config.toml
num_hidden_layers = 10
hidden_size = 384
num_attention_heads = 3
num_key_value_heads = 3
head_dim = 64
intermediate_size = 1536
vocab_size = 2048
hidden_act = "tanh_gelu"
norm = "layernorm"
norm_place = "pre"
norm_eps = 1e-05
positions = "learned"
qk_norm = false
attn_scale = 0.125
bias = "all"
tie_word_embeddings = true
parallel_block = false
init = "normal"
init_std_qkv = 0.0228
init_std_o = 0.00721
init_std_up = 0.0228
init_std_down = 0.00255
optimizer = "muon_variant"
learning_rate = 0.0107
lr_mult_o = 0.821
beta1 = 0.95
lr_head = 0.00634
max_grad_norm = 2.0
warmup_steps = 200
schedule = "wsd"
decay_fraction = 0.822
decay_shape = "linear"
final_lr_fraction = 0.0
batch_tokens = 131072
max_seq_len = 512
doc_mask = false
train_tokens = 599100000
max_steps = 4571
dataset = "wikipedia_en"
MLP neurons of a small language model. Each row is named by its layer, matrix (up: input weights; down: output weights) and neuron, and shows model dimensions 128-319. Each number is 500 + 40 x the weight over its row's rms, rounded and kept within 0 to 999. Numbers have three digits each.
After each neuron's rows, "fires after" lists the tokens most often just before its 100 highest values on Wikipedia text that the model never trained on; "fires before" lists the tokens most often just after its 100 highest values on Wikipedia text that the model never trained on.

L4.up1007:468529537461484446473530545482459467480625524486489514529572500523484503503552510433545400495492541492491422416488538509495462535453535517553449463524549495480440547533589428424564514570549471478493451473485473458544479492460501498481519478512520544539495425406424564486458482498421469491509492560504572543456494493536485474503532467524559483496500491533559500472533599508518493518519480475547456484560447462488573463483444486509487495525478468538501495563450508515488518483508556539414398458575518466542548588467537500468509445535496441526468509472464554421438534409508534557
L4.down1007:573531449412466452526611453499560511484467487543480494581445444475489524551435521464493473512554487495483505512505552542531512498435470515454480435488519526546515534508468520468464501544519542449467532498497585528488527541426529472478507475493532443515455493459444507521495586488499488493432454468505471421518479523440500530439482449448483450520490488467502497391488492533517521517462536465487502505484462480517464490555532488443540510453427567470494513490497519439435506467502520532461507515414494459416498479492551523517502488563530504474487396517470481424497572433453495461
fires after: " |", " is"
fires before: "1", "0", "3", "2", "4"

L2.up502:527532482449451488426531466477472478465409489553492553488487482465461447493462540441450543467554517594445492483563531420499527514544486432479568530507549467481550556514589516517433537445514457507550442502461459517505547457501513462528502501535485545532559528516510489471523418477500473516483511430432503535445529459527476565471498504530530443465514483473491494447413539482494488423504531491480558443495521569515482490463532473518483489551498517497514538534547540504431531619517476417494461451484475537551543445553435476477433461560558461424449530494475499492463455545478437502
L2.down502:472481448576470541437525481480462482475462537473472460489465561426519481464565487436461499434507510560424519418465538565392486482555546495470496482485561484474550548516497436528444538497498470473525448533479488499562471482534566516533413458529496518491539489406452500550463509427535502447479474474492520473483445462465538532472507528449524572503454477510468476475493509522518430471549451541543522532463498494523519458494475515497480471440508415479478554452548530438555466464497538504520519427468464582491477457483441482521465497488550503430480486462526589492523481489467505526
fires after: " —", " ", "0", "1"
fires before: "\n", " ", " —"

L4.up1165:476438479469489468416431471484476506509469507512491548530454570573563419417525443522474439505442463445475551507489548523478531414522525438501565596510544529512583443481541514498442436542539448460518463501567433522444538496484496489512534434494524472567521472494487504479420486537490498465548464532546481536510512558456480547443484447512487538422534470454510476492478461519470515405470447526493481474490491562499568472429462462469510483506539442430559499506457537471503507472506539441538559483522415490537465494575508542474564528526559547518552479544492453468505468503571513551
L4.down1165:454518489470589543517521541498467561443521451580452493529541544541458470524440479458430550508463528464480512465476483521574494503476564462545502516549503472459521447474531465427457512533467519471460579565510523527480551439546492577514480497497473496476433499539500506453490522457542509530458486504597503458536507553476494521504533474526455567462570507488440532525461458487540460511528501506419535530527481540500484433427510550556402521558570473491523553455497467525609463504506437506594415541477488545511553499512493414466424522530528518530547474507523430566521559495528473510
fires after: " |", " ", "0", "1"
fires before: " |", " ", "0", "1", "2", "4"

L6.up183:610559496532574564525522460520511463513479445470470513488537511498512489569466478511465454464512401494453498441496541528503552461556546394499446509570519546493490479477513462461444509503504556534451423593438516447481561394495550590427510536520510435475538506577556486505484480505517492478471471534506560458479541514584496482482508522474516486456533478578461506484464561582564463418457529501515439516516493539423547496482528518499438564499453517525497462504491451499507561486534481512500586503553485535472523516508616485500596467505491495501545477481464474507460491474432504484
L6.down183:513521444516604539560498456429447469533501433537503531523479537441534519543503492490530439583499538525539520459476568614502477524526547519504460500471554523470554534504443497509550535499523512511448506516463488528524516472563531557437548521583539458454461491562569560528492484548518511442519453515473511525415541459514535502436517462541457531577491554433475527406481506534525461395569468398467478498554473527500509539479509575512508450620561517450511446577454513519472510542504525519522537495585574502545499591513507511516506576488470464543447485481490532502493456451502463477
fires after: " |", "|", " ", "0", ",", " ("
fires before: "1", "0", "2", "7"

L6.up744:538478452500447505515525470496572504497531451506421528530516559381511471445555531552471436491422519405549518539442510472540544497424499497518514472520498452550509526517525448490506480570453453518533557523440479446552530530522545439515543480506465587577510521563596413589471493466482489532546519522490462510486489542501501445534486509487428512476510420564517498501517558409448508429466558526499520532533516437495497444513493501548420524505512493462474560570531462430457433470536474522446460464548549468475473475534457505433494433440518538485507429448557525462516524453507494520
L6.down744:512527477475516410515452453412429530476540527495516504547540487480533465524573484475495562536531491564512537506507489478495520540415512507509508511482452509509476561517494510422471493480544469491516516529563477413492472582527574481503474507531477488527492501518532578589482440453499462485465608425498450540572521520479510483480517451523494488546511491561582462517500487490426415512509519471438483488495431493457448371447528530490472502451494432471455476448520466480483488516419540471531539548532418502500445502524484431533500511531503486434501482518516558521574575530537524424
fires after: "\n"
fires before: "==", "===", "In", "A", "The", "1"

L2.up739:480517483481525488467536523469477499429520504492485435561512479479537500535470560461465485533550537537491445460407495465557505520503419573416525572479490555472509524473544473492543518481507496528381445526463459522470502554484504463561536565475491509520471509489516497467446493517447495403527572434521523466429522483511443491500477528503538466458476469483522495490552514506526566539535530447523472507506538524433441484465517533549483496553489478494499446489540549511497455476499516480481562513580457512595482516541483519575542511485472472504487532420479557403484532454571467479
L2.down739:519521461587545505513519449425467438556472567521561550506478491469484476462474501447576451481452472476509522515481517493524544473520522494421598544517581569459454543498487425639518481443465445504484564497566500556526465502596473460541452502523491499537457507465399432497508521510479494493554519485557503432457558538513514492475567511523512520481486533536487487531477537425487433506485516492540537529477513454449464480604510533497548446545445435477475528551532471436523480486495466509522483504509511497450529503514513421437437512441525504423499486494522518554488581463494537410
fires after: ".", ",", "°", "–", "0", "3"
fires before: " |", "1", "0", "2", "3", "\n"

L6.up126:589524526511516445536450473502459485534465459481526533523457496512516398475445537496458483468500496526431481503506536494509521532462476498449468547411442536481503558451554477526509534475501518551539528482528571515509477506477481491529465521505496475417488512534537474441477482459474439502610519486469519433504476546485495563474481528509487495478426454523436486493474489473457474497519579476485548452487565476471465532526457551523522489554494492408417492486537518495496518540472464510451535467475421535467482461464619494552489506557532522567552482517569496543489479482542526525
L6.down126:498464564509525522486515591490511531499421411528522497502529482461532466547430465543437526475497531521521493473461474477494539534559498472577499455455508491527495522475477482489503428446526487524498522546478490554470580536484498551463504451531478518544515498504501455462480439546485444487490526455487518433496470437468516452479472533486495550551595516533578502565402529450556488497545537509542471502506520476528488512512548493500542568568579469510579531463548469533544487506523535425466543501458500556446523487504516485552478481443466502467513492481466512447524506477543466554
fires after: "2"
fires before: "1", "0", "2"

L6.up119:523489547511473473438520535502471424470407471460504574441570543463536454493472512521495488537508549485544512543544559487502514574488498474513527479474498527503565493420564457404463474483500494470604527548450545472561476493533485479487546477517499510467551478445473586486465462457521518499535495468487501458515522491498527441499514527506515500552493572520479512426533429554528557451506483490463523575445442515482416595514547557533457502489472445442426446542411547537496412480486453466487542494468492553459502503559470480491437456543511483518423426463568446531462545386603575451
L6.down119:481564564495482489528508525500471538445489547411472511515531477447528467484538429498510490501437594475572533416485466478521532424496493555470467521493540488473468637514521526492474444527489571444528549506528539510520441607522454501529491541529495514414512463587512539472539488465490564432518521568539508523495524525470515544520608492501446512433521436425468549469504483468522519503533528498498472548456511441522560491553538576448568509468503558474534479494447554545544454444499500523462505491539459503428439493411517460526485451482512484373600472450537555464514531527547474570
fires after: " ", ".", ",", " (", "2", "1"
fires before: "9", "1", "0", "2", "8", " "

L4.up497:494467476457485520530471450478558479532526458477454544546523513524470571475583447471504446542472596527470495466525471511524560456509433505531474503499496507504590481429529587479543456520488494498483403529501451552469532410448526543487490488520499557486537429447540516486526504457475474506445478538535484461626514510558473507486453502488461545492568493518394503524492543476528432530518483512512506478504428464446452516540543508523429537513468490474472456491481480480465468410468437525497534492499554521444516495556453515509494515471621440371422552444487485496455459481511488619
L4.down497:533552497509473498452535504596544498572493475560482486559504569532542491525504562553532412519441470473545516582532515500471605457521520529471488480472510564558533502500480490541474459493543481548492503483505461426524531510492445528524509476534466495488483538474462544467560418512523520530493479518580472427465490496556567500483496482525491579481525542465518459528458493477573486482576543481485419438485518504574512512474564537424503467510522470502580591484520559509551527467465533462447472443550529489460506552459527492438504515524526525464438480472505550514478462502481551584
fires after: " ", "N", "s", "-", " |"
fires before: "\n", "1", "8", "4", " Col"

L6.up266:406518543496519459509476525439428533517463490466556495478590528434474485476491560558517493547522562528552484529469474509482534516513527541492562436478550529398475550443512527505457430498519472498533456521430498483487548526463472464457469510549467530450521493499491461489460452521499502579512554491525436485520464452558521485515481497442443486520559576438524509476534489426488467500462501539457481527450483543617539489527513567514530490478491415479476488500505546517518457545503462502495538533428480494462487566465463486527528524431545542478457565472501493546490542466477551461
L6.down266:579477489472442505509502489497515485528514527459500546485460481542502508514494451384366478464454463499515541510440503549507526541474529495484464465500425440520499514517480512488520506465529480484459549503501482523492480597494489575505531524480513475549460526483518553529506571541536499524490513503498492463510477563501472404465501487575441604421501515586497574488543514516433484513443527471492531509599458494464526476521473431487478482489488546476590467488581526515495455527523467523499472533529538539463504487520507465504541530537446447502475456525503514521431467496505530454
fires after: "9", "1", "0", "8", "2"
fires before: "0", "2", "8", "3", "1", "9"

L6.up761:572459513530451481486534553421489465491534458523499467546517448505494456536534506449426493513497510506481564490489526644517473534505491426491547511508556541496526503472389510531539498557560537465498424537502520484477489484455478540512534476590479556567466500536525451511561549461456414488561503525502546458489524504443556499423480520454483524447564501579449497526579538515506507545469541484491520487493565489443526447539479493523524496440512504552529442554470435558465546447484518483454521594552412490531517511480546452487469524542617437517488452534528488535548484444448461472
L6.down761:541470502512526584517522463515494502518499397479486557488455528516498453553410498540536482511529480477501522482506492554539497450563593554519463483591459522472501597499577466579568513515470443493506466506556468498500558447488514516516489518557528459460495537489547509467544472478551518510518485508464476501449501467461503504468447467496524480515498511498488540525546520533543448536469496457507468461491504538487445488477499554568511556514446474523569504458556520525474573527482528384523495505521492527485482491507519518513505457472519484491517542458508485489504527500540472536
fires after: "0", "9", "–", "1", " "
fires before: "0", "1", "2", "3"

L4.up1419:519505448463442440528538468468459445519521481496492576491459494545506523479501473476528490567485529462423537407430537486538488481469511454494479438539524507463462481476515479497532557495552438548466554436469518410484489544462519460474497516467486524434465520519540485512445496534459467419534466515415560556544524483449483487494449509459474470501509502525451550495468503544522556501523524470592508528509545653484608556522460515503482518513415518441556433474500507475368514499524544423537460469484499540572506536480471399476526465544503551476552493453483554531543533463501475537
L4.down1419:541532520557531464455454529502422494453518442483537515514535547530545464534500495426556538474505556482523537512515513432513530437468528445458525466463464529478476439526506463507509482557511532442485496529453499561495476455498554475476489432528450539473431504521537505508502468544418576468553541473452527472554519499446489466485420511468402529555494508495449505458567524578473387477508393405522509488499525510500601433500475437517560469455517494535484519477524522560462460501480505489517533473557498564541488458490468466489495474499464484446415487471585522582534480489483456484
fires after: "\n"
fires before: "==", "===", ":", "="

L4.up490:499478483475551516521501460476499459415553537547516569412512494495490533458532493448499437481527518486554519506450481528523537512530500484483522485474568567460484503490583437428481517467528460501562496509535467523480529578584416486478522505514498453471515472521497464466489564489576507505441465456485466547504523502489509495532541455524475556428509547532509558474501451577503537452553463532474503608407471448493473486472511488554482505452512571544512599544481459495519490445498542504506556497510489502481440557535487490454503512515498480528518507563507461510530531460495497493
L4.down490:556460467529491513463448537554573513528524530562475522456467528520450468544534499467499565557510456539504471484459503481557453538512538480477472489493507460519510534539498527523495564564474578508532552519499465456424552535463474500472490513510477480431550449495507509487475519389531465492480475496486464527540530487492501487525553461439480523517460497401543491533435413552559440505545513426454487498505474465424607481516486502466501537457460552538487500522442493520521499495437498503419531439504473510554559506561483494527524494464530448512489516476553468506535492539510567475
fires after: " ", "2", "3"
fires before: " ", ",", "1", "2", "0", "4"

L6.up1302:422510484533532509499448623462502512452446445520444480494548488491493436476593524478501479518442568476437481523488439472539433524506583521448553463496517526452554509495465573487539502539497498506546524516467559487481500538467510508428471479548482511483544506486555464499530491497497508449457500547521420393515460463497492514524505447530465439473498461413542519458470519461532529572468522445477493595475515455484544571442495422496455478483490491446476480426528577484511473483531516532498470491467428483509479528529508461441455450494515514570538524524522476572497516500527507554
L6.down1302:536551547374466484477459410511477513563473478553463467511480476557407461547481521438501547483556518469487532437494469497487494520487501496462463547499499517520500576594584491525507518512519578432437533544534427498431517484558491536550498531524522495483519486549530428490503513481559437435470502484558630422515462532466485462510448516578475566440506517531515472538458527488501502521535443537480533463524493528551530490512528448443440507466515473478537489530534426516571485461468449530417476535482521569538472474534519473568499553517483452415449514485445489544485560501506547490
fires after: "2", "0", " ", "1", "9"
fires before: "0", "1", "3", "4", "2", "7"

L6.up270:458507436521443486515485483535470508498520517456580498407499550554498494521519443551505461441527492487537504491526443475508524467420564548488500513519512484481495472496513487504520496559538520449466513464450527480573495513469406514497427555428508559472507538473441490530441490477457524500566441557476479520533521504504496536520518538594550482491486520449504534503503475494472469508457476417478526538458492447450547505490495489505489492507486513516471551507426473492426394496385493550518496521496459490555484473488454599430435522559527479510509535527496580465534476526535457516
L6.down270:494516507447527552453474467542513500467569551559460495412463494552447538467504490435391543486520505581510486467483503560503510493498521467456456632516493468553562404514474552456522558491524548563478587504496544579449465499522533520464481518563532485535439556515515509562458515510525463525464518547516476497492570494483506401521511422491388543370464525558492467518524539503457484467493510526434515461507522506532499517545539459483548480460452540468511451502490498491521480520500486449468552468482406545517470495585487475503590468438498506504490515443399484510526498493490537490
fires after: " ", " |", " on", " /", " September", "\n"
fires before: "1", "2", "3", "4"

L6.up1193:460497487514506450515579534516560491505440485517525536557477532411476531503435492551488486510494451554423409502472454502474504506459498497545479465516549545469465525483566518493502519510528477546571472571437564495528535525453507477467528518512506545544511446538500457482527460554441515510542589539507479431467494500563507545537411517431524451499435550438479546494515481483467481530501512496558486452438566495493465555538550529582506542405444503522480570482514437542493443520540476537533490515461445575481510519497474536588455482439455513544482547475444476523551587565532486530
L6.down1193:477590462548514480531512537473451542490463478470476466452514520498487443485463512509455573561542507565522497474601447562466527515502546499539466488483550459556506550487486469484508497491541531547518527502534503505509486525479519461476497544522475525544547503479532471453510449499512525492580532550522539451560499463567529554539487545500507464481528447599477470471481445493484528484525483458446480522449524523491460522482511470601492546485498494467486544491539440496496480511546535452502510474487429516455429591535546488593472515515484503420497516475448575478540606512502431558
fires after: " ", "2", ",", " July", " ("
fires before: "0", "2", "1"

L6.up1088:488529498524579499542571488413449462495488509542471541450532508537536499387520543527472453561550548501442522426495513510492547546520506496448502533502534545496529511532490510515378522506544570514473508549433493529433507432481490518459524476524451534508539471447553495510524432466492472480468491509488460451500517462527565565583500546528501506522409567563533535477511541460497513440467492494559493436450484511499566492557508477495499580538476481474556564508553474529470482561477488437483495552482545556490488499527490484480507419549484496522527462542491474488469408493539465469
L6.down1088:396401532400495436522425502541413520547477497451533495501567494465541518428471466546488472480495546537534477490501526554474492472409510546497406527503477523542439551452485534504368530479455480495484546500521582501435470519582476553500434467385527524518509506533430462519455470496546497472454484518536426506559490511529498573482467560458499500419488515520540530489447526509403495501480478520543453554577499519414482542527502544476519507464513509468497489430503397538592520502456524483527547471529509491527522593468514498481511454473473499562517486543530476506528580404496511486
fires after: " |", " "
fires before: "|", "\n", " ", " |", "D"

L4.up1532:596526523511478532454534511458432504492471508510509471491504517486492455494499469479505543517464544524430482452545479471478481448502566473489510482436516532481609480458491548562435453468512516515483470502514466558484640488511440560596517419501523561528436519529583472483508517465476515498450487496493421480474505448522445539515535502541512514455466497583537473510476450432574499417400459509449521422475509586489469521478466446574543543466515500522508459509505547475498507560581475446487459506551508509468547504512466457469462493507516483425571474476503465459458458530456466517
L4.down1532:498513453510488472528605478483485537449477503457484511554484477529549542546528517442468503505507542494512507479494456495539520517524493540446480526440469498514439569540514519516467503507545461584527503452481474491493480464492516496496488539538479420468541541490502455471522471400524416479536485477538449467488495492531534534472460512520481636491398556576502470531474468507455495531480490474491442531469503460410525459532526488486511453498494557477513540537471444491515506517423432546517526464492503481523408546517446556493528505480452524557590467547458509541537497524515514474
fires after: " |", " ", "ie"
fires before: "|", "\n", " |"

L2.up146:496546437493495528464561445480501520470515479502436556474477510487496532517453516567526475555525456566520487563454449479485534542510475512508512567526468541540417554470556467495537488541515463445486452528515534543530514510486567442474431534476494520468576452553443532445519483523537460457495513456538549490520500465515482563435581487510539505539530457588490581466503484488514495510514539365482624498506532444558483495552464477574480518483463510477503452566523523514469462471554440506480496494543517577453450529476485512472521560531469479502530533479506517486545612480532499450
L2.down146:557454553484508554501535435467447460507350476553547471493460507444477453538499472392531457527543577443456470523536499566486483492514542471460569464455498532496528467499512546490492502502488550558395454445588573440472531442529447434471489536543467507480450544493532469458481512551545537550547484492508463474462512548439512495478482521529511500493495548540472476548449493569508482493503451533501501521567518465516499505539499461506476455460502551464535503523463522577493484448570478484466484538507472516524550420524479585514492446492548522430498573455504441544447552501559582554
fires after: " ", ".", "6"
fires before: "\n", " ", " C", " Lab", " \""

L4.up1072:536458551474455475531587487475408527423467453486529420481490477462501555550512507553465502519442518588432486482515532411530473544529479529481416474478489495520518514481499544514442531496532476501465464447435477509483617477498486464461459482493492498529528511390521530517619436555483480469553513510592437471441527473475504567462539475539476514455526560520518489490450529523492493433513489459477556523506575477412483431567518506471484476470465459504491558546577375457529536553550426444478472508534471440538522511501526543470493477538492531521499518510479451504506457500497554434
L4.down1072:533421458463538494487420525468471498529451509490509388521470513497515489461494488493500517566432509501426451565505455523529523487471555571476421535442496537516495518473521452523542513553556436507459491528442574377498513472494529529484486426481482468474477560482496478509498539522530470470497556501498519506593497454450546547518557495542528497457499455554574567445531523466489503532465497529485507540494474442563466457511466483540534574538551463516539564498501480500503553513516552546466478566537516514525507604548486515474484472476462482523583516472540501439473547444506497536
fires after: " |", " ", " —", ";", "0"
fires before: "|", "\n", " |", " ", " —"

L2.up910:482536453521449455423505501438506431511397488501512506467505554484503532419526545549511555446496512514459489437427457519468538565545414532487510506429488528589517522466531558441534516525489532435502515464493436482489456514492502469475520517481585470533496461484490520431584458523493537485538504453483513530454456470583422498481470506561492429542493494448502551394474567568567532514460580485432544540545529556576515428536523511500490505460518411452542576464460580570514455499490517514523494542494486432513432515492495500474504383511553519567450547564540478458482492544527483470
L2.down910:523491500512475477553492560547482539532498522467518509500454555528502583449475464519436463520520565526561501504547516499469557546484479594551449453512521520465562459508485506433493403519513498538600458557462472470460557559498490483460479455434527424562551432494524468415455534451517500457534497525513456468543552489535495466481529530495523558527529524484488507491494510522520517518497514562522508563520499520503532544488474446528463529479561562494519536553513421520552538518439526563496475546478544536401494515379517494483533547553436484542491560556478437444463542436556527477
fires after: " W", " E", "2", "1", " L", " "
fires before: " ", " L", "\n", " D", "tern", " G"

L4.up233:522466557536516442486495523468552546475529510495465502516539513483525497539559585504480496446404499472526477504570482474555560421504457544518505531457440472530544510463500440491456470536490500433520482514449439424479438504464520580557479514445528525541503527481448455464474546521527498528454554472540497555497514540493436487557512455474541487473564536521506476509470503411508501466530589538585526512421451516521465546485455493549538449540463536453538428519486510426480509484547494459518506483550554548465602454564489449498507539479543460409508525527563539477435401455465519525
L4.down233:524499474549468457548523484513533517512460544406468553506512555520493483470495470449518501491478512506519623522503503416554494429522541530464433508443431504482542517492493502529409548470533583469565539505538407506429417456512507511562500468502512422532524528508525429464529475422512471423550433502493438511523478470580545512531460497456482575547440517496538474573509532470476450483494499526467464512484512514533522505480526476521557460484582497496475497515537435487492522470449497521441458484465538564491474492546456483527498517458531476531603563526524455437469506517507531453
fires after: " |", " "
fires before: " |", "0", "1", "|", "2"

L6.up586:482550429524575546544558455535525455566517442511509513550509497478537504535498498502564542573568503528504409453493522481557541545509565466584461512521515514542450486445489538529468420494521563448513451536553485449535507448472540484508502452481538558511506491549581550574504503493486490475481479446555477498530493514425498510538477505460530452433409443574460514543571511508505545518470488406487494511526460484496531491553495432464522476485481523524575568478497561507565542578482472519580411499528527571518499455442471500464538504449452500464562451477515503548536474517444476507
L6.down586:502402508484548501482553492596509509547477535475494539487447498478583455574430541487470488545526468539467558534522482513454454497602473557536521493599509435440526490510446505531456506560617529516504443547519456495521498531450532516477494437537503537487508540501470520427552481455448554555535544449451477549497486507454512477504480466461464537486433486503477456521551539497489510568484586403488496512452505514483514499452468502483535470526497445518488471544465518470460507442518511486494568474464600541460488511515467505448540552484443543516488530487489508557512462495481478482
fires after: " ", "–", "0", "9", "1", "8"
fires before: "2", "3", "4", "1", "5"

L6.up1255:514508584469492444516537512511450499449547413455515532550478546436514466538479494557431470559461540568514437520473559526499502556435562532603419487484540508525492616469540549510495481451518523465549474550519564525527535492527495494473549457544539529486551442528465473482514427525445549562532493510527470532481493441482522495510518507431467517463485530482518433451472469488565496479523509513531528517440517441475490498518499570531536507450454472514495522422404509524462440491532540496538518589495390505515528453498525464528421438530414489495502583484467510473504514483481570551
L6.down1255:419576508511551490474547492477487575497495448518515476430522513468516447479465508508511511524474508438591486488543471551512485453504588443570509465485574510486473518418481472556534489541469511485508499423523521529520512529554574533491507483496517458463510497574512407476505495550473506495512515428501512536566553553425496542522479555486479464463491529554491493545462528392516525478515501502509548559433569455540512512510491504512605490461584527499544491473526441431537507495531504454499575568527507474451563553543480565544490453504503552447466473529486510472505575488473506450
fires after: "2", " in", ",", " March", " February", " January"
fires before: "2", "1", "0"

L6.up356:512484479619447463423562523491406465436503476518458503496414576544496510495438500513446460487502434537446556473501480458463476487529555479488515555492539541513411584447520545533441546518485449436514523500483528496496469510468492448533493411443506489517546498504434494487474502508506516524525453494486487531507475459454550521450495452505481523483427534493539520471454504497483537535461587497525524560590432490490507451538491501484526496494486485477467533433469509520528537541530533513525481495506526506557469514557463490513475557524529476482483450508497459542529482484470482489
L6.down356:540588610538518469492434505543528484498535478536505533492423503496529533419580506455478479557505532531533530476514485539485460442502463451558510486524472530465506549506483438502516460430552467479503497524525506501589505508468524445538478436517547523495567471454532537517485535493529462564457500521459513492542514525518495555461564586571558543493492578534479475447471494557558434470535438477472472513541521537472518562402485509553506502409493414543453519499457470439502510464490498514543508488530446474424526503514476519504466454432518459521520531485505500503525553530512511440
fires after: " ", "3", "ie", "2", ")", "ies"
fires before: "\n", " "

L4.up1303:426437507500591424581448526478458477530542531377548473483436501563515406576513501472555448532549471510609429497563516485561447497481483481460516490547482520497555493438484468467482521490492512479514477479506513564495451452507550528463505470502440556552499532489474546519470507470452498592544469518505516468490524468459519540529460593475519505498501558490502476510409462474530533506570575527420553505465502558539542535485467549483521460486486493469508492438527531467474516538569501437506495461545485486484504484472504534491482468512535490539454592497536557492490452505494496551
L4.down1303:429509485565455498498542540569501400428497528492459531477474457529487501560426460526509555477527604519438423472503540532514480547431428573516476467519438519470530580533511533459514540581564507546486531504518452478497407519506507525457534484468529464515526453503532483470389432472467502534459483519420543537438510501531461506485515456471568486562413554516495452532513464448437431457504547509483515517531457527476556511500468519578487555487460519524507503507500416491534511534477538479439560547509393521449515547512481443513498500440554516481533494528515489509507541449528501421
fires after: " |", "1", " ", "0"
fires before: " ", "0", "1", " |", "2", "3"

L6.up906:530478532563478522486540515565462523523512492479444496456524547409412498491386514429475442463445469446400478437470487405469462545492527506458507491453552458525505565490540478484543502526489556494528503483495538525510437519510451484527427481486479468523530415436515508531525509477543515560501482529472472561483446536507491511468476510478520530533466496501468362539463475498576516541547509499534514494503522488461495512537505550490490486459514464480464494526473506524511489555464533582527502476533488524540442542517565494507533514538467535548515536472456518547549534484504526469
L6.down906:540461430527511518490587503499535527453512411505509548463486509527483586507480491573537516421443503549577502493493508508510452471541521505488478531456519491510516548492497476482509500511421489435521524434510474488556480517515495507486470444526522477489455450528551499507524477468506464451433472513508482569477497416501489453573460553520491539514526505471490492485468512505515473501532466501441518598499471465417486504451457438526529533435615544503564517435533473427530580475557436430511496540496493488481532559499548491536548504544467531509429431427490411482523523465463485524
fires after: "2", "==", ".", "al"
fires before: "1", "0", "2", "earch", " of", "a"

L6.up826:508452484519519405545526443519532530504565491464588476502498505481502499505535461448493451481517489536489521504602523482554555513469454498514396413546507468489476473480507551507519485528493469514502517500518532507493505525461525472477587484543440517442475511549516548510439484542557489510567539531569555471549432509426497446494443491471478516557520569487514503461505514555531537545571560445450535526520533517413530469437479506508493535512511505437522479522488479480553477438481544535536563457581508433520525547400570514485488470492486515504489542560533482421481559392505499495
L6.down826:532496504505406494566492489452500484439523504471552440537543478539489402483507444490443477535458516455523513464518485490445522533507483565450498484572454460515453446510443480540501462545537483569511524436459446488493441474444545486427492476516500449474542507494559492494490474509516546465522521554510455493568512483453500566506490583462478513527449527454499529484466512522538542536534525426469460489487495495467530467521585466454537500510449535485515448449541548556514432409442481499481567513532480496465480525526561468506471504433513509473563474530498501604562487545488438491
fires after: "\n", " Count"
fires before: "==", ":", "=", "A", "===", "The"

L2.up707:532481474436512495512487489409467489570476502500455587520428493491432495495519506498485500503511435546452524524542474428540515513523446526458516540548506514551543552456534544435511541474524479493443469546548495584490548475503515537490457544551448540505451507503397477543489499534469479496491556446502498473462522532546538486506461522452513568498440431506547554473571496421469479481482460529509534526525510557481463484447415489479497570514452460539525578556502464457549462568551484454435496534491470569500480498559473470458496467512492512437504501435466522450499485504505436539
L2.down707:484457533492528526530489582560523478451489451431532480491476523505492512466520492379490449546501427508448438472483480513453481476470588550525468536499451540498509546485484404534528554577452449445516480526537501546537510475508558505534499488533571486493575523476454506538439437528545477439515456512490532441542476547490530523488585497540461541520485496486525497511501465513517486488484482557477452550497491515488568491486522554511555470471513402516496505430539494512469566465522431491598492435549588455499515466479490443469471536471596517446513519435489464442481486463446463512
fires after: " |", "0", " —", "9", "4"
fires before: " |", "\n", " —", "0", " "